config.toml
num_hidden_layers = 8
hidden_size = 384
num_attention_heads = 4
num_key_value_heads = 4
head_dim = 96
intermediate_size = 1024
vocab_size = 27047
hidden_act = "reglu"
norm = "rmsnorm"
norm_place = "pre"
norm_eps = 1e-05
positions = "rope"
rope_theta = 10000.0
rope_fraction = 1.0
qk_norm = false
attn_scale = 0.102
bias = "none"
tie_word_embeddings = false
parallel_block = false
init = "uniform"
init_std_qkv = 0.0223
init_std_o = 0.0
init_std_up = 0.0223
init_std_down = 0.0
optimizer = "adamw"
learning_rate = 0.000592
lr_mult_qkv = 0.5
beta1 = 0.9
beta2 = 0.99
lr_head = 0.00275
max_grad_norm = 1.0
warmup_steps = 319
schedule = "wsd"
decay_fraction = 0.696
decay_shape = "linear"
final_lr_fraction = 0.0
batch_tokens = 32768
max_seq_len = 512
doc_mask = true
train_tokens = 381900000
max_steps = 11655
dataset = "wikipedia_en"
MLP neurons of a small language model. Each row is named by its layer, matrix (down: output weights) and neuron, and shows model dimensions 0-127. Each number is 500 + 25 x the weight over its row's rms, rounded and kept within 0 to 999. Numbers have three digits each. A neuron's up and down rows have the sign that makes its largest values positive.
A block is one neuron, or neurons of one layer that tend to fire together. Before each block is what it responds to, as a language model described it from the Wikipedia text at the highest values.

Responds to: Conjunctions and punctuation that join a second clause to a finished one, mainly "and" after a comma, also bare commas, semicolons, "which", "but".
L4.down85:484415541520514466472523520487511516467468515516476449473511541495474506516512517517568489472493499465501479502547490491513505507466488479508469517475470508460494530506530468456521503494480510486488539452534533506555575461502464509507586512508504527492504531545487494537506440478472536511469505482479516475469437536475517515482471501537481507486496493494474536442510540488473484504581
L4.down619:461390491494512496495537476494470532517458518523527500540509502520533472476539515515523564484486487510506467501502503490468498542522519476531475490495501483517504468483514508509477534517463523536509504436491503486548482469502498474519565490448522498531495488484474511503510498460516512515474452506489511481505461552500490485529462487519497469510507483504451504508538484465505503531494

Responds to: The space or first digit just before a number in tabular sports and stats data, dates, and scores, e.g. "January 2006", "| 0 |", "L 103–11".
L2.down71:495487485501516545532509490454485494522481465438525478523514475527534517538505490507522515504501530496471497546485493510540475502475553531495519477485476455520515531472552468500487494487538456529493478468501479491478465526506494491536464486451480511522499519486508510519473483500475502533492527460525540436512481497467511513505493490505472503498506497524549474503496497505519507522519
L2.down790:516509491513476480564525524512516503497512495484501492473477493527475558547541501491512549485504505513525532509513458499495456505492458495529509485505465487497444509488479497463525450537511501528498468482472506487500528497508539467502496498521474473508471540489471500542503506511495516504507508484501530548471497508482456488483480509504556466511483491522541479494467498511476498463476
L2.down885:535461501554475530491500465463496499507451532475479490532542503464487498497497510528497533483509537490512449492480530501476473499476515514538528476481496508505503467450468501491486494459528515522461466481521528527472479490487507521515552544499457518512488552496539477533468496489518527460496485488552471447468474518537495463496519495510456491481528521484547506478486490532484454500526
L2.down990:521444517504489496553494560483513513485518503506519492486497488495489523516517484479509561478490481489455501509499488518486505477517487507508454524516468516494513536517483495524570499554513505493466503435482514449515508488513489474516514530484489498502507563517498467531537501511457528480462473514512503527473456497472521501479450533497513511474518540485514525479481526525494478452493

Responds to: Pipe separators closing a table cell that holds names (writers, artists, places), e.g. "Pablo Picasso |"; also time nouns such as next day, Ten days, On July, and commas after names.
L2.down462:492535523476500480516487487479459484474515518517487482466509508522473495523483436501526497516478518452506498504494536482506546457543535492482474518482497481504526519524500477444494516541516496488491513507499502495497505518497550529518532506530516517448496513479482504499520475484514475538483529501509501499463506508506495515500495532546458486520522514453486511454478523509468469491489
L2.down631:524514527490541472527508525530485490493460531494507523477503544503483538509504491499521520483497503464468472487535494518452494469551461463482498518523503514547489473488475486433490514522489508462516516501533529514510495471513455527508499537558510508418473495519495449462522491506527462503498483519480492471468475509499498499520520517511482507511469525525482529475481477505449483452498
L2.down796:489491513461532494591471515536498494515463528493492487455484543506480478482501506490482540498510510502486527527507539538522520496488501516517474520515518496460467492489492468467518523528488504490500508513529472521494502514493515491525538481477490454489482492473463494499491477514481539517516526458448523466508515509525470520545506547500530486522476496478496537478452469531476499501523
L2.down963:511473509504561501495490511531463475515507501508524474481506522505502506501509517487476592511480504492574515521514485537478494480554534473503535487546512530524510477487461503456541479526500489528498502486510519489497529497506494532544497539524556484499483481523476504496504520503494509491484503498509503496478488472495512509533467485492482546475494524507484511465496498481493492491503

Responds to: The word "of" right after an event, action or title noun, such as performance of, retirement of, Battle of, and linking team/league or award names.
L4.down153:524509543490523512511499545533530478489482540523522509488499546471429532494481513508484488499488500462492450484525486487475515518535519525538502496472494475491496486466526441498470458520556504492510478517501488467492519511523499461508542480489501477505478470539525482516510527442500539483494516502511537503519519481527495490479539511505532483509468542497490531467515543499477510475468
L4.down435:501517527481478483481494492472487489498496437532472488473508519492498533503508513490516520481550484512508507508504466513528491485466491528467499506483519484474459515472498492517499512510481496499498501501462469531541539438492455519488512498547507473509507514479515469503515522447512519538481504455456508517517502529497482508504503459501499532465502484472528486487512545502508546504474

Responds to: Final tokens of city names, often in lists or tables, such as Los Angeles, New York City, Detroit, Minsk; also possessive 's and sentence-initial He.
L2.down29:498424483471480515516515470469474520473492498515484486477512505512487511492466456531520596503486480524466536512468517515525499496514508557473541499500556492506487514502472497488538539523508511503502508498563511519502471485477472521461549514487523506536506517456488519477471550507480508516485512499494496503535535492485482466472519490539508485491481514432491469510484500524506531476488
L2.down140:484448484532497509525485491522506497482501483489572487473457460477494480500507507466485530499476498522503456472502503522525514540516498480492481518540493508507527521502493523549528551528483472528463509485464482486503496513507506506477473515473494512512509516506480505481516496505462486484504475524454501534513487540505554490495534499500513475466489497522528515480517480475454544500512
L2.down553:463467531470492518528526491480475490471507496528473542489504517502527468500488486487507627565479489512499477498465495465488489521513536534485515538509517528487458516484499491541539498502494479472523499462488496518506458499500469501479542532509483493513500513501522525465438521524513473538535498483506506519515504481518478508508516502465468498524502475486506502459467489476504553503501
L2.down878:446465510489543500492489501479504485459488483509502464518507493499471480497465471515533598524509467489508494536496515508528469484487485522471476504521509491507481519461483503480510495533514519523506520535508513503555511509437514471482557545490482514503489515480492523505522506491465499478479480518462490508497512465512505447478489484476521535512502529489486490530467516476524530516509

Responds to: The main verb right after its subject or after to/who/would, often a word's final piece: ran, has, chronicles, manufactures.
L5.down148:492466512529505479529526477498478518463470503469532495496529530505526477473483477451521574507529490518526510470490476523524487501487448515502476499510515546488496508497464514502466560539493468535509461507462522509530504495468494457488569473494472498465508523454517495512508503479483529473523424497507516523484493534497526491449515505474463502505478538548457496540469514488441501506534
L5.down342:503494496456482494484484477518516525469493492484471506540482479462495499492496551411474548513469492518546451517529454481463513498481504517508528468512469548484530492512492501553454494500508521531510462470536510469528493478517517495480484490484495502474479540462486493499503471478493498490513464500483490508458478504539491443509468485484504530514525535481452508511524520576488494463478
L5.down349:430441517543462506501521522500516485451481536484506509566502500513512535483454534508519501499515507466520489568477518493482513481501521510489550483454484526485467484484482452500465487551469447496461548520551489532532424538497523516477490509502496507493512508539461455503512532540508547487468468498501505447520475478493497481487503482501536477522463486490515484515489536498457477478469
L5.down490:515386503486477511517510498490526520512531495514491489486486482471464506522495528454540632522494505495464552496491531522496492518518511501457511477498501503505496490496504479500462489524496496508499534509493478488517503501493492514472433467451479506527495489501503482487491506509483505482485477498469480510469494531517506479510481487470502469504521492517496509542499505538488491511480
L5.down603:515381505469481532538493494458467498472537512504459470528482497508507490522498506455494684481496483489507518499515493482479503526490502483503493445495484510529493478507502486511513495477542511528519499505505495521524515477495493531482456496482481516506497481491509497514508499501485486480500505513479505510493495494504504519505502509508490484490526485499517480505513484528544520501491
L5.down669:525498479492492529439469495464491529499493463520493492516453501466514523550511486454448480495520528459491523483497508500514496521531467472529505523521487482520455532469522424502470509532471538505507535480508485491502482489525503493501471513475494477496528549518498462478514522480483490462509488479479466507483458479497488533516524450459508485487515495463501500498540507531528525496492
L5.down684:508412512483512492493469508509522518483496463508516533503514498525473476495494534476490562508451510515510494534459529502518518510521533428484524517501506515451470525527533539502447531515515543498509489499519461500491488463514483510521516518440519521528535535543487450507477516483491513491468457507497471488496513510477521466487520474523500516493482524520471524465507566472496487506498
L5.down984:500509458528474536477504477439508488484510493504517479487503477549516524472490518465530516456525539521515508465497468543465512560501471499467512488480503560495457458523495514507542486536529501494510502561521497537477468495524514547478466491500494488507518507488483555491492483464490493447492479533464485506498552458514535514529480479494489519464499519532525497476512470473477542506534

Responds to: The conjunctions and/or joining two nouns or phrases (mosque and tank, maulvi or maulana), plus digits such as 0 inside map coordinates (88°30′).
L2.down10:523508441473453509509500497496522481522531510532547462515525475531482486439495535437485492482513490515511522475521476501488493485493550502508504516505470486529515504500509539469517493489510468473516511485511472462476492493505526503449439482512444473490491475480488527539503451482498476521503485548527458525501512446506513515484452506521469525535501503475467508474520481517488519513522
L2.down13:520474465473480495512502435485479511524482477496492503511498507487519522476482494508532531511484513502486531503510498504543489508490435509514514508484488468456513487518494508489475462428500522501468503472525488508452514500490525487504497531514503493444517513506539482531508472510513481513491465491529463495531482541464488510520499512533540488518549507520541522488491485461498509504521
L2.down54:505541492500482484510461535463487502519492502480541509471506517457483525490467495512490432511475520496489520477501498451486496475482516479494530543557480463508567453478505543538494459487486483483493499484514492486519501530495498513476476547511508482496443526487468482484521492524538488499486490541510526510527493512522492544519491521523465528514460502527517542515527452492490477531494
L2.down109:520489476489481491487520508502512481522491523505526462471463481481488509473512480491500462491499470505507533483523529509524510467467485563485494489531479457481462516508545510508527500513531506497504516501495488503530463502483495461511486501488511513526486525509484513552480496518452518549494535472510496508482483479489506471507517505555530524526463512462507494465477480519498514537481

Responds to: Spaces or first digits of day numbers right after a month name or "On", and event verbs expecting a date, such as began, started, announced.
L4.down250:499554497476515485467497509530551455488519453489474510524510475502555507511483469530535489528529496505493529472501454462547477514515498442497490489499529475473500504475506478489516493463500488528531471507474532456493463443486503496477498492516484488497493478484475534477503518463504547477489506481501445520485507502564493524461481512500481503505500486490485501524524460523482538478510
L4.down743:503496517475515493520494529435508496478480494511527515542532489514472525482490505513480459542518479530502526508514486469508460491514501472459475523488468507446486544506484482477520536487487532487525479467485491514513480509496479491532535524473525518458516503534457500470479475477534467501497523506481462504500547483523510512510532538488471506493495481472457489487496497519481463526514

Responds to: Separators in infoboxes, credit lists and tables that link a field or work to its value or creator, like "Music by", "Operator:", pipes and "=" before new headings.
L5.down35:494521515471503466524512455468523447489500502468489503504516505501542475422484495507489495498516478519485487507508517506486489498491512519493501505504487517511508526466447534499558496535505490457497524516526510502476507504474498490483514523507470516474504514512557486517503491465521519513506532564485483538521500536509514484488474513525494516487536500469534461514471530492523464495496
L5.down91:529459477470477559505496523501482493524511502515561488513482500491497534465516522501449555498505519491488510493496554491483505515527541517486480474548502477510512474535482507482524504474490543484512512495512537495526487535473536469476473527523497514494476478487517490532498487515456526505482494475510473431478492497471505513513490487512531502501523495505524495478491519475522506522502
L5.down329:495483532483552524564526481536473514526484516466520519479500496466493522515553531486488498480473504553497531460468472477486487515537510502493496494527505482511509509477488533524496457509475485485550513518483473462466508532484465460484513458501485503490543461499498513529486478445504550521481439554504555515482473474477490480510494442491479463529494508519452490528504479477534500497487
L5.down493:478461536495506509557517509500515478529496499485479514517519511520478520464461503543513547477482511515509495495540515553512499544507517510467493533471497505504473465506521483492486499506505503518530486522469519495485465479484501499489515455502538533505461465484492464486510492537485517494529519498514529472508494496506496532494466536476527443488511489528472531515476473480498527503505
L5.down876:503457502527568467529509541473549485490517514476507487499515550532462473462533473498504506493489524450489524471522511479515528458509507516526487494519483500507483498442513480526508471482516478491550530496506501473492498517454523510486527523489552528520514507533455484530501452509481483471507493509471535507489509505543513489496536479485545439508471497488495491496465522470483495475507
L5.down914:489384526506521503597519521458531509521509470478486490504502503460481486487448504541511605543496493504507505514499506502544472512503524502470500491501497508533518511514475495531484504472501503490522522510512487459512517489477522482507530461454502517508490522484511509500539496488525504547499516508523487475480483512484488506479517533501485477525491492476498498522496498506510506490477
L5.down928:469524513494493473472496482460496479491519485453505483446536528496499491463487468470486471531525520500492579508509517491483523519484514489456464507550505521510484530507489502499508508513496489469475490482512485504555505497500510498490504536477502503507480487462483480499515516514465524485483523529524477517486550513497521479525498540508530524525505529445491519530490518480455503534535
L5.down952:498457536502468499543479518494521501491546522532543520506479522471499514437535512488492607500534485513493496528508501505528513460530509491502516519485469483525502464493502509466486483514513516534471478485521508479488468484567548544492474497455497504474500504510501491471489548466451475485519525524482512523501494494546497506520549455527495547516496496510512511550452477512530516518494

Responds to: Nouns naming a person's title, office or occupation, often right before a name or in lists and tables, such as composer, President, actress, coach.
L2.down115:496444557493537508541495482523502505491508538513523491510488484501508484537477490483515616485495472473501493455490529495500490508490511497488527510510482589506477526471483477519499464487483537479554522494511467502493510495498476464500558530513486495559544510485471496500505501485486460538528477512477502505512494514463543513509516483521486494521518478515534476478454472528496478490503
L2.down122:474436544518542472482510482538486509500516506503507461528508477495491502530509499459485619495503486482497467465514517466473513508482506513516530509539493581486465515504479491524489473504494528477503519516504469493519505464477474433503542492498489520558539507503486513514515508510499478524517481512488500497495482501487543491511494498504504522494524485538518481493459472541527473514476
L2.down348:504427507483550487483515484512501504502506495481511451526504504486473503517486500454520576487545504497511496445488491474467540514455495479510539501557510557444476482500500496550500494483489473472548538490537500456492526467517500453541541515528460522537534510493486540549520510464485496513508474503517532517493474474448542478487502502503516468511523470568506493486523468510490484478492
L2.down649:473484513518551510478483473520500488493533517506489437497507496548489506482498497482482525478498497498512471433517550455477497541518524526523514477490512496507497518520507481532501465539499534467494527491484500494481537446466484496510486505509543505573508512503489501484546455530482498501502463501467530482502504495484544489506498510486537506501483500501529508553434480495510455460484

Responds to: Mostly "of" inside noun phrases and titles (Book of Records, Society of Women Painters, series of), plus purpose "to" and digits in "Top 100".
L5.down115:454491478504476469491541502542518510511519507513457477553470514558507539564472566501497521513502473532519509467479503513454506538504509492505521500495477520530516488456518505522522503490475485565510488484512521507504491534533528516502491471497517502452490501463536489507520489511491518465503518505494523507509521512510487519529528522514526471470501491548493516489513463530497490521521
L5.down377:512476467511504502507532532492498505514497536475487531566486485493496504500485522480484525444497568458517498494505519514454482508520510487513509530486477504509477491508500490479519542494500529470513492456512505532480465513486508460573501473504479491501540476482527520493538503533475517525467475503535510482487486465494514483519496499538535493537505482481519478462446512562474507490477
L5.down378:500484509493460494527515515491496515534521517483505523519488527515482474525526542484477602529494508542490499519531543465548497485522546475471489500491498488540529472463457495494466541528528493515528467498545489510543531497501499557492508479477466508475490492486486475503507512509507489484509502528484475498502493479536498509490504455438519484498531519513489487492504513520521501547493
L5.down423:452530522546495496497523493480473489499484530553513480524484476497527527490523550520484496537505479493507482560497513491546485461503530523547518497510498438496504507516502493500536511501524522476505507470568515507458505515481524498477487506465505512508469486508495486523514472508532476450481464497508501505492533509509541526464504497541477538520555482470475515519520500492469515499551
L5.down549:478485537525479464544487518495548532474521539516454471532456518478446549476497488464470513512496513475494485511482542538488478473499522513505540493503514437515490480523512491493504507499521457504489488494548527462490503476505498505495447502472539507517469546527515538485535506491485523522487534478509479523503516502521537483510503508507497475541496498535515481513519518504496497478475
L5.down588:487499539447502510508467506547501487523477516484549488544517525459500507465513517485456536485501517455542516531522567492466510492484486518584516517498479495472489488523483546482471538494539541486490483493511502502511445524459463512515544515458492499531531494530479503483523484536508512475498486484518483504521535493493503487504503499505464492544497491515469523512508491524471525465520
L5.down807:498471503511542523503548511502515565485494479539497506507482495482506481522494471496520503514513468496522516514488470537530481520549473518436499523512515504488531518483496517493496523502484453487511494479460483519455526532464469440494485449543483469507502482456471514495496523491481507516485523493492456515482486505506499518509518482561481510483463475453499477442521533489501522538493
L5.down934:482525487504491535476484512498512523486452470492480531463486550438532515544495517477521461556495481521484521536495545464481487520545509515477512487503462475495494507488526530481531513472505483490490543489507524491509467526521479512528471500546518487502470497498503479478477489466512469510477492481526474496515529497500513491485475498500540508544545498468521545529534539514464516513508

Responds to: Prepositions like with, by, for, as right after a verb or noun naming a relation, especially "signed a deal with", "played with"; also final digits of years.
L4.down265:482375542487463500504532506463538498478535522539478514496479503506489484492460527491450544517527503506476466513509509510486538493506496496505455513487535449465501493513523511519524465545505471515480486539505544524529526510532485474493451512467537529475470484475501485529489516512509516477493512502492487481482484493497509495515485455496501532543518523476498500569490479448490488503504
L4.down904:500509464471516502529510486523507501520531493497509498546488466469451520489455495496499515471518498500487440491501516494474535476478486504499495502505513453500518475480525488516492469482491506511470508520503492523509526500439514455490458506488508498464520497458517513477515511544479499499457512523494505486485496506511470532521469521541491541478509519473520515572540495493490495481551

Responds to: Prepositions, mostly with (also of, by), that introduce an associated person or group, such as in partnership with, signed with, owned by.
L5.down83:480474520492455470516540509532520504503510465514519495504520473499526492504495477511510507514510504526526544541461534480496479507498553533486482515476499475527533497492509501470507475489478480524482536492525480524487487489516483443502516437519521535531519465509507477529495511517502536533499487522471480501502472495493479507509512488500521480508512572521503546525516457504484510481489
L5.down195:471453505530506524484479517522468511476505478453500494472447502548515508465493489516514462531464499481502466577559542496523478555447543536518459517487533537474468514470494523513508500483508546468540508525457499524509481515493476541503472509507508462493534465525494511522496523511465496468478518461504514473501491498522456530497537555520523457515505477487509497520504447533471512485494
L5.down268:447421501502482516471533497489491498492509483489544516497458473464507505519491467538478583469484517490479534503520526474488503487492521523511492501469515527520531478491526451525523465448455485507498550470527492443505510510513488492462513467517505497549482521502491488509498485487489489558502495515499510490499471475511523487494476463512491506443515479512506515535513522498522470469472
L5.down335:525483463460499523527514557500470546475496529502419488523511491496479493499519574507481595494531516543481484544496521513502521465469501490495519487502503536521495512481514481481468517492537493516485508525482508505500518487490500465471483524503499503470481490502507528495526511514530485489498485538515494562498498500452514470493484474493476510483491519503462520526508513485499458544493
L5.down427:479459452486497500492499500497509552468499482513520485514497471500451563528489489517487511515479451495526500450475519543497461452494518462500529445440541506511452511498461534506497502500502536473542516503512543511480533454501474499462477517529529520473533490498516530486475487519469486507503497500518517538487514514453517521480472463523519496461532490501484494508511502496519534503506
L5.down682:477409534487506504499503543520524498466497468495487492510549507528462497522497507495488605504511502516491506491519477509471520492540509540452499506479506553482544508473482448540493498501484523484470529525546486485528493434521485530494517469509534509539490497493502508516478505503499484533518492555496516477493494483523526512475490474463496485483533516526496493523463488449492497514450
L5.down799:479465566448485500506543502519492512520477509462530504473547497506513522493468507545524515514515522507458481481495493521470508475516485502472528508513546541491502518493459483531550508472485495468495503466471501531471499531480472476512551467493529509492463500531536484523471476490485481509524486484480518478528508509544521483516519509502467519507519494534475491502481496526520471548522
L5.down966:453457490527461502517512501477515506518534516493532486484502487510467485506492503514523513484571498507493485520539521466506523478494565498525512511531496501488524492493521443511553474483474504489479506476530493484538540507455475453469494484509501512519476475472526495509528505517473498514428490537523503518514503476546489517505492483502522477513528491478529515530532488527506477472499

Responds to: Verbs such as had, has, have, provide, allow, hold and give, usually after a subject, "to", or a modal, before their object.
L2.down101:497429547515498488499522492535492537527465505531500518518503555502475534478505504494504499479496534474519505456481522513530481505519474478453517457517472532504483505466504478487466498527493508473458537485490500530523487543506492487495497500534498485470520440504487466494516487489498507494527522482488480509475478472504516477522502499460497484546498493537510515476487454459472514499506
L2.down229:501451531554521487525524533502471537470475479518446489476517492494509494510491489453515544483492533478513507510491509501528522515499523479485492453506472562482491501498493491497463518527568493468488505481487513515535481507509504523492487509507494468479519516518518487497513483505478546481518480466438455495479472518513471492506488532478427483491480480504493490498490482514509516510499
L2.down544:489463481523488498502474539492471510489463498472494485516517530492528517502488506454501543489489489490472522519455478485523475539467506494528514452542520558491483521513473504502501543530541464503489472529489528475498511505477503483525564506469461508518508488509528498470521474529482491484516495477443498507495499501547453528522502491483528498471483502527465478523494486488530504523511
L2.down678:482462522516498470447480488514488488468459495522472497481486450469524511525464490479511590460494486448510463543499534536510516506536542481452498451504489534467500521526487457483468483510517507472483527453464508501535474486529499495513492521470504492515501489490512489481527492529512535492537480478430494518484468511536472502538482493497529494513502504539478518491560474491494505567487

Responds to: Main verbs right after their subject or after to or a modal, often the -s or -es ending in plot summaries: beats, chases, forgives, use.
L4.down713:491427511492489496521508496495515538501539440510475516495465495494455478488525496492518521485501549464452497485486549494546544517501510478464485512542490505483447493489507464499493485520515471502471544492484496494544564470505502498483457544449492541462525466523516474490497480534532527491497473529468555486463483489492493502531498510508497477501496518459488497545501471518499497488493
L4.down771:510512515505492485517504511483542501487494435486471498506480492477495506533495523486533467479513520508494541485498506513507529480523460440463523514489496504477497484457517461507457522508499488510494519519472511532501486489526503530516454476440509494531547511512487479502507485569501487479485497485478493495487506567529530487533510513499513501501499503467480483491472494491507488561501

Responds to: Connectors or modifiers right after an adjective or descriptor that signal more description follows, e.g. "uneven and", "simple,", "shorter-", "a very", "a little more".
L5.down50:450494501508498541582486527501497495525511500502483491475505506512473515541549463486522490494520514512498505449469484491457505570458469489484480492464515479528510489515503540506491446488514484509514485503484484505512500501502535462530520502508506483484483459493519510505496479491456536498503514502503476540480514505498486502541503501482527522525516517518501490492471485492494485510454
L5.down146:520477529466490511506508485515535519527473517491506495553541489531502466509531521490515479514488497507482523498540492476484515483471537496540572462470529454502556535528470495549487491490494483495491479571466494499526482533481499465502474518476512475539445546499522491527465477476548503507495512543531533471523468518491518480510468484496483517516519514446479499521507494467506485520507
L5.down160:531461506500491469534502575476548452508517505482493481544456485518448476501479489538489530510528521507504554522477508515522519501489522496491543524513503538533495514551499441523514541560492494499494530460544470464497529449494482461503531484474513489508483484499506492471489525445523480492493488513493479467466502489480531480492502475480506496494476496475481521501485529535495492483525
L5.down340:481441494464483505493541535471531517488477459505476471491460545492497503481502483468474552435508476463506462533524534540536487518508522459526514500496488537461551486517479497508530468472507481512497512479449492524496480456495474541513493503474543529506558462497529491517502503494488533479501515514507462454485497520512499494516510508503482477456542442532487521484542499505516493494474
L5.down449:536553483438509502514508529498519507508510479496496484517439483479462472504543454490453476517514496548507512501475509513500515547575532507492506457513547489479540496488519502493514520546496529534554520527531487490486491498524595529510509461518483543489474544506517504493504496492500518501529461507481523499484475490461502521476534517448501527465498520525513486525490505505490515504478
L5.down458:513501506506477492517508484477485501481510452541463477506492453491537509498518488481550506557485499501552462508518476486483516512507442485410481502459514504509509483534500547496526527476535498508472508518490477548534494558504517504498484500510443466492483523502526448446483508474471477503510550498465505580537517514515491508496501488508500541452511544471499527508474499522516476510536
L5.down911:470593535494490485483492523514501496544490441512476516534492492482506501517491494471488400495497497472487494488481488464528476527556482527465493509453483542488517470495509501483502485500513517500511496504502482505505503485499510546527484501526519490454537428512495478500496474488490503508490460483527492508447488502436492498502497486496473499502529482458485468504464497482477502472490
L5.down944:497522547497515516502473509534505540494523445504487506493467535521477526504517511427527485493504510525522490469523462474461537531485446497475483530476529500478535528535497492523540462479524547502520476485497498508480478490506535496517493467540490472491542491506511497521443496447430504478485533504491512466525487510519532495518515501530510506459522500497496519491478511487501485524525

Responds to: Mostly the space after a month name just before the day number in dates (April 18, May 13), plus digits inside dates and middle word pieces of foreign proper names (Figu-ero-a, Su-ce-ava).
L5.down254:479510491441490515559510523485492531500503533524550510487489520500505540524495452467485519509497477528496530534483478492511542521525506484500510524520479515519518486516532513477524522522485481502507537474520507500530476486521471486496487492485535512551525531487474522506484512515467540462520500479522541481495503546491500530500551481505480538434470484484446525529485477474513485460524
L5.down414:491527512500543480484517460502486507519448467522476508448514502491484513537456505496532420505496522518489503496497485456481503513477514513532505517517509544502456520442536510492482494507504476521543502535469474484530482501497486480483500517493470487512519512500471492511477508512492503468505459477463499466538505526561539509508474502524466530460464510475538510502479503512536529491502
L5.down455:513508473497484485492498540503517486506485523531505525519483511509475519515478508484533482486448505486518481530550511505452473466499518490554544500477555499479485500541512502519492472522519529510522481497512515510471519493549464480504491555527476493500520453524511449488495484502459502492485528514515500479503500494487534503510527488526525550450485472491515491543509486544476501456535
L5.down541:498519470542479525535539511567503493511554465499523514531498509512485492546493491491495485467476482506529516471513482460510512530531486503514488518484546508516509499486532491477501492508486514521495490543501495499467478484516524501516466522524501531507473441504446493520493540487529509454513515518537530531495462488499534528511473548523524515557522465502503529482514481536501504520502
L5.down697:465510502457517505543494476492482490450498494455516522531484461464503497511522503448516447509474475480505504446535511517501493513480493508466458483506483506487492483505535478500496484494478506478503531543485491509543537479438451468461467534460496484517478493486497520517481495498503513516478508501463552479532508530568497479501505537511465529472500512484496456518488512495459499486503
L5.down814:491498500494480449520518522549539515534421496522501538484492449480501478481458518497518464504484525478522535499494499527512494476506502527466499487513485512459488468521508482494505495520467478469508528488516473503480529480510483502508478523492520524454487470514471491485486437497508444484559494478442523463497491520535489531498512534511446464520523476515458515496486520497449519474475
L5.down908:444523533510479502468517516523494446501529479542471517464495544507554486475508475501493456494497511526482536486490502469498463505473521467489543485487503511476497488501483531494467440447503513500538469503468487501490487531534491508483489493478524516482476537498471465489441513552504527502505488436485503495511494510507452518478485506546481524508481497496479474536481517537472502463507
L5.down965:541527472512544467489502476505531458526542450524478532503482541512530427518496483459530495535530485500500535495566424507488553491491530456528490502493513506451510513506522474469474460529455513498517502508517519479483510501504456483498475493510522489523462472491481477501479490455485530514510490500514468476486469482556493550468503469529480531488484539494450486564498465513490500504546

Responds to: Column separators (mostly the pipe, sometimes parenthesis, comma or colon) right after a film, song or team name in table rows and lists, e.g. "All the King's Men |", "Chinezul Timișoara |".
L4.down122:518483504505483520521494516471484507501522494532516446507506471527477522492535516472482536427511522504550559560495501538504562490493490531509504519472507519510496495501548549504464451474476498485451509499462483513503477517511474499522490482488549497451494482496478481536509489510522511469513506517545529480445473494495489495483510492527488484500510483470497559481512497539477490485488
L4.down980:502474532467502499526584522497494516499494520510458516482513515503460488490488516538505511499506541504496492522501490521510458494566507519513487505495464492560519516464515498465455467499507475515500483489508523558509455491538496535504546479514542491541528527482473523502531484485507537533510491494489512502508522536484535523514499490508471418518504502538486502458471494520487471435489